MLP neurons of a small language model. Each row is named by its layer, matrix (gate and up: input weights) and neuron, and shows model dimensions 96-191. Each number is 500 + 25 x the weight over its row's rms, rounded and kept within 0 to 999. Numbers have three digits each. A neuron's up and down rows have the sign that makes its largest values positive.
Before each neuron's rows, "fires after" lists the tokens most often just before its 100 highest values on Wikipedia text that the model never trained on.

fires after: " re", " s", " (", " Re"
L6.gate14:525527482494471535462465510513542504532552519438515481515516451480520476499489475498521587477482474521498441517475476523515462496514478508521464520498528531485526511463482511513521464490466471516507471525533543479536518520488492445520532492503509483498532521486522531543494533537479485498
L6.up14:511529524528491517494483488431475525496484495490471492551496459502531497483496508458477491488462488524496499488484505532574496503523499462495518505504559514479494525512480511510463513493525507496490513495551468478497478496495470534485492493482479465526510502473503459533492479496559450512

fires after: " ", " re", "-", " Re", " d", " C"
L5.gate731:537506517515437487511480507495509492490501519480502472464459514495507552460513485505493553507483490478496461473473501511549526478503496551474516474502473522519545491503444499531496517493512487559526504520523493530552483533482500478481510504498483446487510510492506489488499454479482483497
L5.up731:502434530482502489499485563429506457484526545482505514540508475498513483464494528457479509486493499494519473506505486504503519500502484527468537513469490502490514487532485549514527526484501530519483482462512482527478461556477477496505560498510430483505460531500464535542442523490490483465

fires after: " c", "ill", " to", "al", "un", " f"
L2.gate352:503474541481480519519526512537519477463492494486514511468523490509484507497542514483489515466488532486529469463491500487527497525504489460471443506508455571501463496482481493508486560504488545500488498537468500543437502521519530509584523497473481496533496454481511487494507494499471464526
L2.up352:506490503490480527522562489505531528511487495500494563511497520540497490473487477486507535475518534465497457484465491487504506543502505471494474517529478535477503514507526506497517512479444467514455504454453491479468505487500530529529514484487483513504480469445476524513482534490465482513

fires after: " s", " f", "f", " S", " res"
L10.gate336:449504496474514521512508500524494478511495519477512491505488499496495485490474590503490517502498508476501486539532521539508525482454505453495480527511467469550483518507527481536477501482470503478500499541508481501495517540516517474475493498497508478521483552510505525503469515489500511516
L10.up336:500529464493485481507512514508486496457529559491500495541562530495491461531511554546463496505480525445466487526502500448502525528491465470495517485501473502506499500497477509540502492465457517509527521474509470484501553517515478473501516451494534513501483506484528506512478462507489493493

fires after: " l", " to", " n", " H", " a", " G"
L7.gate503:529511542533487501490494529475485461548485482509518550517482522509460498468512460518491517484519461538474525518539493472490472521469505502475487501489487486504503472526513524549517482483487490454449509518475512532522498468522515517491516469479482534537539488508504510540533463455562533453
L7.up503:505486490492527500526494500549513490522511453492449533484518464564492535518554499500483473476512500498478522524495501516486486486473501542454523498450528459476430506459523504498490547477472489472507502523526525533495472463485514496483481516540503528538489482485500533551487499499563494485

fires after: "-", " (", " \"", "/"
L3.gate514:534509485548479482506494494480529532492513522533481522524519504464489535459509520496472499508526518488534538464492473536546502538475527448502559532506510527487479472504528487472507467515501482500513527529495521523519466519511504506487535504491543493506499493517536480537494483444539494511
L3.up514:518481480473500495474568464497470468512475516516503511498463498524519490505485554486490436490476481516480494478534479469496495480533515492485504482510506545492490491472505530532479511461489505526509491458489523480475466481509489543506485547485464464529500493511511488481500501494485460524

fires after: "19", " 18", "–", " 19", " ("
L3.gate291:457537499488546498536490525498466495460540483524503489489504502530496551532527510464476511472500507481515513518531500496502500522495511483543496472482511486511524528471478506538523494507502481519500478521504498497470447537450519501450547465454493493501484563492480530472513497481506507481
L3.up291:527504506494505508533473518523510475500525500531497505492495509497450496509473503510483504491480556485481456527532489497489493470483530492493531450509501492493517468448489498559513468492462474521448492536526518499459477519462496512484519514548501520507464525482470503503514487479508499480

fires after: " c", " t", "y", "ater", " b", " T"
L10.gate645:492540503518492468544464517526500526529453497505484514536477471522501489492494479514518511481534490478513500485531562515441491499494515519519475494559488454505534491483535533515486523517511486471462545498533532543482516501547510475502589505541498527510521547487507564531509527479525483490
L10.up645:501499524490462464526493521502517521437452520470508532494485493537494473511507472473508521540529500489512491522516548522476496519491506535486485487486500472470538492485482499528503504499482475503469474499518492480491514501519471495555530512534510521527517523534519480531482491496456467530

fires after: " v", " S", " se", "ov", " s"
L5.gate236:505539510501507512484494479479506524491514487522495513524503447486503488508536557509471522532462535482533502487500485487506472485478510497513529555485552495481504472518493489520482549482524509482476484521531501528487465556488512487506496511468471476460506497454489531483542484549476479517
L5.up236:476487445493509479501485529476494484474542506522490519513482504513498460540519503480450533509472493503458519510497488523485526530521514457512495471514483487529509478505503488544492502515450487522477488493489495492503478476510491464518545489487480539490515557469511471466517472534512514531

fires after: " C", "C", "S", " B", "ra", " At"
L3.gate821:494546530495515498522488473514510466547514480536521516525492491446506508526531460471469526531547574501535507470486502506477470527517500506470481438510513534504502502510485507469475509502519480484504494520470511508536481554516529520509529479487489510511530463509491496524501469475502481453
L3.up821:492502602533525501475497512459496500517504526513540507491488528496498468490468486504495519529528534520509487507495557506463497462470519559534545482509509551505506543514508517511479516490521489483500498530506468491521468485526475500492524469555462467518476488509484510500514518480524541480

fires after: " rele", " r", " g", ",", " a"
L7.gate871:463509468490552496536543495472519496486481505501470509531478484450456476524527498510487472476477488502537474508553444514520531515455529502465484416548522497478505479492495520503504481497475490480518502499499481537469491522503517521527520503556476505543481526491496518552491581472557539482
L7.up871:501525494509465471473507504454528478498482513471531517543528464479513519499498522492507536533506489495495513487504503533527504508498484504480500470475477465513516486474547492497501493490476467486492507468510459462528527515491492537454551495466469490500482489491532517537520439498474513465

fires after: " f", " m", " C", "k", ".", "um"
L4.gate598:527519496527489489518504501519517459514533511488464528524448497489484526505485498458472458452484507491501486485516513515538469543502516498499483490513484495487534492506518505473519472550499502494454548478515504538514515543491509541458528457477479497514477508460507480471539537499509524501
L4.up598:520552504501486455539487499517505541504534492503527522508448527504527483474499493412483468497516501455528472455530516509495518505489511488495502485536528494498518475481529526442495467491494498465515556496510503508528528539439487507517505515506493494491516498481467516483509560465490493587

fires after: " (", "–", "-", "\n", ";"
L3.gate218:518548490449463523513464491496511477519539504485504494510491526518494530493465482435445555496486543488456493480483504500490511495491480522523512452521510508455547498526513480505522512505490489515502492523492497510478489528496492493495504461455525523501494531517546518483513498440484545483
L3.up218:542469515476516462496494527527504453489486469517483512482500528485470518452455528462464535469478532519524515488490473510454525563491484534511511484474502504486505494498512523510486511511478535508498554500508474501512484466463498476511486543488468477502487497523485510517501481529476521456

fires after: ",", "r", " L", " l", "H", "us"
L2.gate686:487501523513532534537499506493472562508473476482528525513493530515485481443531514469528520522491520465490527546507479501497500477505463483515494510495473495489490512460485559435548459488494498501509504482483489534526539492462487502526510512518540511517475536530505488493504530467476548494
L2.up686:488520533497515500497478500494513476545481563473500479534477511481495473521467447501521474477484485474492447523505485525479485560495554504479517495478480460508495506556477527539507489465507487506490519454503507447490505540503496541553487485502509523493496480505482468470513486450520535504

fires after: " h", " H", "ac"
L2.gate435:523507478526462513552483533502510491514479552547505516534468492504550493519494501528495521489522513484503495476515488495519518498476526485527503462537507500486491506531476521526521509508494486555495492500493467496474458463493488505509520456448533478510496487496482457496481511483498495542
L2.up435:500517494504491458492471481484500496534499473462449508514537492527520474460468504486487468485484538460509505502484436504517526529515529534527542484515530458542519473521502493509530530508511476531504431451471487526480508504507494534480480507469466520517464509492501498512518511450553537493

fires after: " e", "m", "em", " E", " m", " sc"
L5.gate291:532458501550510523497525510482482497474521440522480476522512515473502480515508533461536459501499542519473500491508469471508432510484520479475493516523489493464497527512560518469506479559497537519508515468471536532546492502539464546473498463517502475523472504459517492483516472504530518494
L5.up291:500513485501534455492492504505516523488522471520517489568516491504484496529473498527489523505455484499483493486470526502494494505515496499476505536532473505486509502500502475544540477479526484522535512504510465463476516500497488490507515562491517483447473474518533536472481470490463522491

fires after: "\n", "un"
L4.gate299:522531484487505458511494485468502459475478525537563517502524516534530489525477509498530465509502483489509488446467547552502473519514488457508522509573481531511504520521545459481490463500513508482512520537492531490497494518552494465488485493460513512515497495426511486473528487481497553478
L4.up299:469506491493473472483497501516479479496489471485518476536467528495467484468523490468492511498483501521536460536511517477535493507507469459438525512473517490500539501465548501525514436498476530513513457529505474493531501476452520498517499499444498482499498481496501527499499463458464459485

fires after: " P", " p", " W", " o", " V"
L6.gate290:467534471494511503481501498494474543480516483528538510528466519508561487490470501467491538506488521472468471525511485472486507458477488515498493537470501503514480471477506531506510514483542543479487484492478499472493505546549526482507521502464479478504486453502506539508516528512478502548
L6.up290:524471518527480504515544537494452478485495484491515507539511498490520532481503493478505448498495534497486516497482506538507484504489478431490532480506494509515503472503516492529478469504487518495469526490490487458552538494532483470524513485524524523526521492519544478520498511486541485490

fires after: " l", "ing", " L", "ed", "ered"
L7.gate404:463480504517502487537527564479472464509472472520495544500529542511460511475476511541495502519529525506528547516464497509548511517491502435562478510508503503521496492500474472506477488533495479529498534469530486538547505527496494538488509495481456470473468501561488506513504510502537482515
L7.up404:465526520495509463525517482527474464491501538557489459483506501504514522492532482517547497498505545496479497529538522478523535511462489561528479468513519471543510503519527469502499497558497482491471531492502461476542503524481469460525490513487522506503488512530431471522477499506483472510

fires after: " c", "ill", "al", " t", "T"
L5.gate472:501495539499510498537519501539502488488519463502482449543546456481482498506489470486488516511550569514481491481496501520488529525466517473481474494502515506511508514529496515501498490505485446546483513475514502534503491468520550474502490506524506532538468530492472455499496501527493510495
L5.up472:494491508513468481524528527534548510481456469446489523534482462508455497496445482522494536479539551511482519535519543485505489515502488482463485477509491549482552516471487560510514499494477489529476520442490484471526525490499506510502482504510472527567475504504440492499504500518470525472

fires after: " an", " a", ":", ".", " the"
L5.gate445:549484494495480486491546492506551488533521480471543502491450468518539523484495453474510543471510497500483468476465475504524511481460473530504515464507436513482503526492543463489494464480501506515461460504489506478548475499511530497518543480515534528496515513513514510481531463474502460496
L5.up445:540534485500477493506472488523560544486552483481512489546506539547507543521518483445504511503468523493465522484498505493518542512486518483525473520470497514491516523498536442520490453503502513494460489507506489523545573504492473493534512530503508483450481495525514506544497453499501508478

fires after: " m", "p", "em", " em", " per", ":"
L6.gate710:497473535519483530546531460473473515521500473529444501519505505520476536526512512482518517453500566512473531462561524490494480512505468493511520507500463477461485523458515514497504515504473553525529483511481519538543500496498490488506534499512525500446498485511522502525471479496489479488
L6.up710:466464511462509510538468509533490514511544514474542489548552518529531475523486489482486461460482465526498516490494505451505516470489491480508484499445460531529494478521452494518490513487542516501504462516515486471499467482531528499497502472517511483506544494460503513476534492487500490523

fires after: " E", " K", " e", " M", " he"
L7.gate10:526462467447527502523534501488512486533517487546523448522509509465496479488496480495578498491527532460494470501463504494518477552550484494493472523491464528508472471536519504491495495547498492495485487480480455495519525528503483501513471457549499497506472463505532517445466509536465485496
L7.up10:468534497538556512514536510511510513469525495490481480537483476473485525474454513509506526528484483524473473538484513497537478507495517507523434520539508518523514489528581522506471455524429516472547521516487499487488474510491519504489461507531489479514511470482463544470549473495527512488

fires after: " L", " t", " T", " R", " f", " l"
L3.gate745:486483504493507513514502511529558470501486456476520511521489512547479518566499494431485525452543510502485520485495526491517509521468462518518480497527520497508516513462501494520513512507533513533484451474497494467473472527452500499542523501496481495481543544500498467481507479510436514475
L3.up745:489472502527528544466517524456503490525540500504484511478487502531483496472497513471481495515533496500473522474512473504522492483494447460495530511500479531468534470501505468552496501448544477487520544486527475460480497522512520483507555531521490453563502516459458460473509513500488484498

fires after: ".", "\n", " c"
L2.gate860:496540534474539494548475456497493459529547473485505514513481521530497565499470522475524520472477489479514511501495508508542499527548520490530494482489495465493487500472487516481516501476512474520466486506487504542464559515500494484496506503489502493530523494405522527505471446471480529475
L2.up860:505495522523552509475444510480525525521523513485479523462496510501528557494504533468508482467564498475574500466492529497533500529532513533558457524502510491502466480486468490488495498521482462483484496479491513579488487536495493514515517505491516492507542510483491507541493475478497491499

fires after: " E", "m", "al", "k", "y", " C"
L10.gate697:477523518513454462488470544545479487472505470515499455471515507525473505503498484470472517513510536516511503550529467495451534473521484511512527488496518523530472534496484475463507500532488501532554516513441501475509470456515515476485488496480462476497528496491491531493476508490497500518
L10.up697:533457508516492462524518516453479486510519521506466470493507503431463515524480478468498492544537478516495472474527544498474510500505505499498508491499539532505531489518481538495535518522470512527499498502489560546525504500511514510538499494505518483489497486498524517541512519466522506485

fires after: "st", " St", " d", " E", "al", "ath"
L3.gate796:487506494481491498505508479520502527454490442458473562461488503500530497509498481461479462512512478491490523500509543493505529446504507526519494484510499522494503561486512503510508515482459462495539465490509499513497517524519511479479461484539459490476499487465487473478510503477441516499
L3.up796:514512483517480476505481558478491539507523492567491507494496511487517472550507503502474510519492501543535475451490513536501463503499488502447490484492481513525518482465488491475547481486482505495513499510442499480517483489480473490503501504450468473451469520506548471528518523469519496443

fires after: " l", " L", " c", " sc", "at"
L3.gate553:499501525490498576498508524526492513437464474477514516526500488491498493503480467467532497493452506498427534501520479502544539489487514458549504476465479488492495525462541543526486472502500472537487540468533498510504540500485512474542503517469480491525486498473450486486481516461476507445
L3.up553:485488536486490483473523469493533488472488480469462475477497516518482536463473531463511467475476530506489496516545471456497498502514501431485468458538478482478527513510526464534531476511507508501505521503496493446481492532499492505476524485524487451540497495488443488484507498474508528442

fires after: "–", " (", "-", " \""
L3.gate228:525508482463449518506499481480510541554504500541496500528511527490452480460482454471445524489470528538534501461486436453503483511476526485520502514510507526438520510514511517500474529523491508512527481521496511499503506523463522514507543480537516471528490509513515522462526541500511501517
L3.up228:468524490475474533511458503511484538526529484557519519491487515492465487486525484537460474510474522527501528460467487508483491511542486509494555491533476505485488519439512489510497548537529469525520506504468516497517449456458522508527494476505532468501462520541484516521538493529506468489

fires after: "f", " Y", "o", "a", "le", "e"
L6.gate4:500490482461527494487512521491521506522578467548482517535502541534462495519484545471522528490511512518446462521488496508522502496536515506507497533487499471521460527500515488507498477525493496473509495480513489534533513476520510523496492521495443455495516468504497481516491486485477487481
L6.up4:498525548479513517461512509503501508501524489507539487524520502526528524508542508513499484493468471465469480516500487499511485512511460478483521540495486486525466475478480477486498521540482493515527480517497452470501505553502466487490484532502496510451477518505527483476536512480505494488

fires after: " L", " l", " comp", " M", " H", " S"
L3.gate593:438503510467528518508483513491471506529510460506500489482542519500500497492512523509496492508517478487515521509521483452470536533492437507529490458472470421450533525478498547502523479503481499534489486505489509506495512467537492472510549468484502517531494513543480498536486502513488569514
L3.up593:511479478475527527484533479485533484513504491531444497517508528536501520481498490517548490502512494495512450534474522480520516518496505514517496495489544495476455468513508469546493538473518480503486506526511554514494545504511545512542500482539499502504496477475508499516498505472485502461

fires after: " n", " w", "h", " H", "n", " W"
L5.gate671:507496468531500529516486530512477454535495457526470500509528537486493447512526527499505516535484549475486516475476478466504461502486499453453472489517514484474522494525463503461560468527515524526488497499504472516487467523510526523491498461502504464521514480510507511535497523519514465465
L5.up671:504495495512467517490506535499514496524476481473521459465526463475538514505495556541519473518468521491500504525506502490473506484472511483489465466520516529500505514473503482487491523498488545447472497508488494492495500479491536484463505495513507500522498496522472464555456484508503541503

fires after: "b", "ib", "k", "c", "pp", " C"
L5.gate107:508542512528535526504482530541507513499504528525512479482513476489516537544507483478478471500510555485470470539499502495499494476479496504506494471513472458503492467510535479465524500529507479490499511509502496486491501545463521556505466444485523522510501520514433465474539497523506537471
L5.up107:503526466479474499467488489498534470521489509479490482532478479488543503531461488461476492445510493480509526469499491524524479467475503464486467438549532533457478495492508499533455497502517504527495484456516474505507471561518456547538535508533544469521503502501511500481513506498523495507

fires after: " re", " Re", "u", " Min", " W"
L6.gate686:517490529515446468472510494509508462518507523517485502513529460494495474429504471481484517518512481495564487460478493526510486516504492513551528507449490510544503469475505478536563494469541504503508509503510481493461467516481514458523524512475544485493482485544508494493543552517486475471
L6.up686:505492503491488504470504455493519491509501500516489533503499495506511512455508464475478487471482535526531461497526526538528514483508487483549538522463507494550507520475493501521503486497481468506537528472507488507486478509511504528508542521409467484523466524508507482523447503492484482510

fires after: " l", " L", "l", " r"
L6.gate866:492537471516502491500516483476504498488497465484498477553471518532525523469496547485483467495490502503523513533500526494526548544470530530535481457522458491511438500547484473514503525532519518479481476494536515531516469523482472467504499478558501489494454525483477520491457462482484452486
L6.up866:495497507461528477469522506516569461503512503524500455500521495521507489479509531502530508505498568520517510545539517471507530528461518467517499475489514496513459491497501464542457553523481485500507527491550540448490484517474478493499498522552457452509489505504502483484448529497473521517

fires after: " M", " m", "–", "em", "A"
L10.gate116:499472555447502495521503458486489532487532464478517454535509506490491489488553482515480517546493509514508516515518446512503466502506502549491538474521467466482476512474560489481507486549539498492480522528485462517508471492474493470474520512493510481522518512484519472501479484519519480430
L10.up116:510507534455462454494460472514482513467488519507517495543552480500533479509469541480488518531495478500483472508530475488498481509521465496489516529507439506522498485517474537487496465484487463544443474516500497497519492484486472566499523536506515499505542499458538499525494520490490498474

fires after: " |", ";", "le", "\n", "|"
L10.gate26:545519513527467507515521489508500502521480521497511496480495499533477455547525512525490512428467482516486499462523522476523485517542503482524524500500461510477542502467496446495513502514465519460486479495493492493454499464486490474496489474488478457526498545474470482577521540497470500505
L10.up26:491505493523493502488508507538433500522467511466515516515478495494496477494465517480515500530531509523480480546524490484556469503548512483480515458459468528507474488478499479515500471518445526530455469568501512481469502513493499516512478504485513461490527490523500493512524471471509499518

fires after: " W", " w", " Y", " M", " m", " y"
L6.gate800:504431551537494502489475488458469456522516514514456513482480514505466505497542556479502515481488530547506515490513490464510482480528484497539534511510509476457523486528485506499517481474489484524502482449512461528477489532479500527491499495487476500520540504514506513539523475505514522515
L6.up800:550494509506462513512482498504470411509519464514472496513534477512493519485523552509470511480492487495522466534500461486474487475488512457481536481482519493477523493482467495511503513531482520498470531533497481476499486494496501512518527515478462505564498493473514486563482489547488511482

fires after: " M", " E", " L", "m", " l"
L5.gate567:534493497478524520489493518523519511517510450530482477512527536522461511513488512448537516493459486510475455472486461491503483516456486487498518532510448488506502492506497485444520518502478460575499537476483516527525516466502522519501493490490548516511500509496516470500500501472491501550
L5.up567:515526486513501528458460492475517523489510486545502475544468482506447480515493505506520482512491512566501524504526460515528517496490463514543486467501505504490493510508508478481490501525489473494480458486495470442461491515461500510513514480492497441539506481483529516442486521469503515546

fires after: "."
L3.gate314:545511526537539476528513482490496502498525490490516477479489520463498516457510524490507513464497514477519519509506510508482526456525507494526514501509542462453477504493432535477527511463477512468529465524500500490460519480491488502526529496463478496504522484485467514483476495495478479480
L3.up314:533469513499538501527520500471509470477524483514514482469466491507494541482511447529536503443525512490559481526534514516513509485494546499476523510504507487536489455475495509497498474475471481488474471489484428472495492464503534526479497493466495517507542487522505513478526486476479490493

fires after: " S", " p", "ic", "S", "p", "ers"
L3.gate267:459494479541527508462521479533506487481511469490521468522506448527511462496517468516497522500503548479455523486592455501487470510508490507492468542484486463465526495519500474479487525462519463479506502491497520484478509506477506535497503503494487484514525522502467492486529479499500515505
L3.up267:534497514533490516535485489484477502489522477511507485499496510530461468459500496498497517488480477526495509530519512488461493479519494547469487520488506510458504476504425507522475491497513482473511515495503496491492506549538572486524467506527492484477498504449465456478484502496473510497

fires after: "ar", "in", " w", "inn", "g", " 20"
L6.gate458:498506503562492498528511463494507502478553478502489480518526503496516515463549516522508541532508530498497520477524505511535489527502506498533525505427479498496439513494470505521508504537537507443559521520501498512466533467502539531467514510510496550507499479481453522517539452544497507480
L6.up458:562470485487504457458534459513490501459486475521502489488501504475500526486501489500465534509524535490491520467505514475473495517513493510509522490439509513495513489515479500492517465521507485490516529510487534511499489516523502547524497471523525478502497472484495490490505452515507567493

fires after: " c", " h", " C", "e", " H", " I"
L5.gate267:525478539523492466492497540468481491506501523513478477503468512487490476518458502513504534466551474510517498490504485501547475538484524491532518493506525447515469471512453514500517542489484529502540501453476541509537472549519519529492499489497498470505472545511499509471489494515522491494
L5.up267:500481462502467501468498469520461514487518483535522544465495547503499495457505477505524489481522487526517493489511460519487495533472487539490493418546497498545511506489543539564481495506497504545487494531508513478465488479528542499466534475482476491502458473498506510500470482511495515457

fires after: " H", " h", " O", " o", " he", " pro"
L6.gate288:522517490505513530533490538488475468538458459486504552475492515497506499540536510527495495521481482509493457510486496507520522509512468531490522511488484507503502521517485490505491551537477530536486489464505493514488510551556486536509571499492480465506539541523446500479474489501506541521
L6.up288:494555515527531469524489560497465527481492496496474520522526500531547469488532492496484469488515534477445521510507482470540495460481516518478496508531545477540504505510545499488471498475496495513411504485496494503548448513534491550464513497482496512480511523535485483488492522499543502525

fires after: "ear", " s", " S", "on", "S"
L4.gate76:497503498463531524505460523506517467453537470492483496545522481486479471512521486544470504549490511498474508489487468486507494466498520536508499512523503505517515508547479481475514475524498451485523503496454516453456457503511537515494499479516511495479499488503517503489523512489460487469
L4.up76:482535478501487468484476519475499530468499484533490482529486521502535483501514491512514550513463518493538500506544522480542516508493490542489509469515519528478520511512484516481502480553538476499510481519506502466529498497459552525524509551525518504502511483475500466488507487493451545523

fires after: " F", " H", " W", "h", " K", " B"
L6.gate253:540509480528481518519516503528499507492561448557504463505492477482481513495478516474505483486495507486525491489486537501505473529520498483483514473514492516487542441457473477480531523501514512541501487496531478488493502504530498514460566501475493507536542475493567508488509508536489531539
L6.up253:513500501499469559504513472495504530529524508517498487497493459548508501470481499533492502517554534506528513497495484519486481475500523517530525488532541498494508519499527477474501492457461536477497482503498487480512515522507430467453551509501499497558502477503516474509474508552525509480

fires after: " C", " c", "b", " p", " con"
L5.gate767:526465519506501528479537547528496525520469530527497529484473551454480526481524453488489518483523490507473447550531510477482489485503494528502443493503520508476484507515524486482486527502505550482502504518492520497509476463469527481477471495486448510550531491520500485548490521485470474476
L5.up767:484518474507479513539498549540489489505476502519489543482473526486508504526496453491482454489525485485508517478484515535511471432494543462535492489479509458464461487524491498512468532502540500510548481490512514523524487535483523505529519491483506499488469476487502504461499539453484495449

fires after: "n", " w", "ar", " rece", " W", " n"
L6.gate401:484519532509492479496504481515522493498529470541476492550561509504529464498476482519482500496513467480489468482499505518484525480518517518552523506463521502485493502512489513491514530514506453529519505529536517446468495515495547545497521485537464492537502515479492495495511510485520531475
L6.up401:515536548506537506500522442517494503494477448507483500523562484495495470529521477560511479506491501529463507486493438544505510493504497525533497505461497517507489496520470491484485498497452479465522444489512493489508513521472527513542526478533530476512511501479474488450544482529516503494

fires after: " m", ".", "00", "/", " l"
L6.gate501:499503539443482477511539495488529500495483491485517440493466505540468526488493553482514486472479493474490450489546511499535491503532495458483503528555523518486462449491493519469502491496480478493478493498503541517508514492478539507487509506471498492522523441458461494504489478482531485525
L6.up501:468517499454490486513467493492522521480498499561494524469476497479487532505493507493492459483550501465539510473522496551525512523527473509533519532495464537464510514471469518470506502499487504500494521503469490478516527462488543512519553474462486499500457478514514456482525511480498488509

fires after: "\n", " E", " ", " \"", " that"
L5.gate775:500490540485521505507455480449443467492490475504522519502506521461507468510469550485514520480526471512471472493469498511523494508477486491530500519460469497547488532546511491492482491524471484485477482487500486546495515486525514452494467468494470466566502475522546506475542510466489494475
L5.up775:486492513522533468463477474487534525519529487495508491529523553497495502504513491497514509504472473507481531484538523507515504509501485516475504490451480535477538518520536502498512505522474510509496485571505541494502516532500507430501514452474535515518484513549485525523534473474488451514

fires after: " H", " B", " C", "urn", "ad", "ach"
L3.gate31:543456489521509476522526482504505524521498485462469482471545480519479495519538463453495514559512529530491500508494525522484498484536499464457509449503493516510485455540522511518527488502553530486497519474501471496546491511515499510501515510515496468510473460517495514488488468513532544492
L3.up31:477448537501500500494533489482526511501506487472521485459480515475487460460501482490490497514488539483495489539466547535458492541501500504490487513524527492444464516519526467489509521524512477466472485517496527519519530491494508505472503480497502529531483470482515504527491475489479507470

fires after: " m", " A", " M", "iv", " W", "du"
L4.gate825:516530530487522545474505514542484521483529468505498445517502493538494494514488498459509448500478485468482511465516519509511510506457504535493505487570465551482483491488521523481498525490513508495508507540481503530491524503491472490454486466478486511522518512520503515536501533528503516531
L4.up825:498516560491467502485473468516432519539476497477522479523526509495544502478511505491475471529512505464511501457516494489476509496480478469488480532534492503494526503512490511511464460491467499470508516495511486475523523503453545534506488518492470472519536538495506511515506498510500526505

fires after: "–", " (", "-", "ed", "\n", "d"
L6.gate352:514483516454478473501496479529457450503468476472519480517514523496487544482503493513453475526496513481436505519457477473529546494485468548485489459493506503513467531531503516489512547464498466468505489482477482533483478522484528508521450476446512464514493519493504512449530509463521514505
L6.up352:521444499524478478488519485459468500489535513515512487446525489480486523422498522472496463490528524478504532514540510519506512494510505517423534469474506472499499494470454525511490492535477487528451481514493509473447516512480510492471484530506495470522498533509525514488501525489539497498

fires after: " E", " t", "ic", " m", "g", " app"
L3.gate870:504463505477498493467502457503518500468534434519545536499504478494503500494480494442507517521471546483515519508512476513493460526509465509501485467542505501494505517469508492516536468541508472455514498490473528451517509508499486512510495479497468473535464478499503479522494423499511454534
L3.up870:514509474499519445490521494481556520461483480471546520494524479518515498461485513472517484520510485476492509494513504492508457482502494487481521502489515454480484499451493437525503486513484492477490490477490498452487530497517491505521509494548478458455452489454540500475494497533513479482

fires after: " c", " f", " ret", " C", "re", " F"
L4.gate1:512463570472489454471497507477492480469498494471524444466543498510508505520488504523521504506514498525505521497510518494489447481530515494506480479524516526505509543525462529484487506517506539542513460477471549516496504515447497508519526524455463523493498519543478514472502491488465461484
L4.up1:454489500461518508512464530537486547525508467486496498528508513493548448494526476485495514480485485511513514477493508495516505495477499451545467443519464485495532490444519554485529487469516513534472522503486468467498483463514487491477501500462467481479469531521514494553539508528486509496

fires after: " P", " p", " con", " f", " F"
L5.gate119:478510488514471501447517540509481530523472476495490568473533533505475465514527490450511522504490511495499500516551550504531484519514492491511495501478465508486491491514549490500483479482479498499492483490489456518546526509529512497510500448450503518491498505483466491528481514471521494529
L5.up119:482495478505471494470491530501480525511496530482543502533547503497507497487480467509476428455476508488502486515467499505499509518533468421517523469433520491480488478507525501513495476473454491520504453477523463491472498507550491494504509501474485528509473482485512470478485497528489481530

fires after: " (", "-", " \"", "["
L4.gate209:506504500514463502474484480478506503525474507483525547503512508523519511528476531502492482528473465494512493459520475492521543565487523505559473522522521520510482487504518494496521514502475498503541481476521496507496493538477512485464522467527513487481526471511494550487501473511530492526
L4.up209:539453474477487493463511456502506425455506505486504512538489521466504463484498509505472476478504534518484493537503523478503513483525496524511496490478512492532527573480514481494478535491489489518495469456457535506521497470428491502497449512478487497505471486508503493523518485503477508506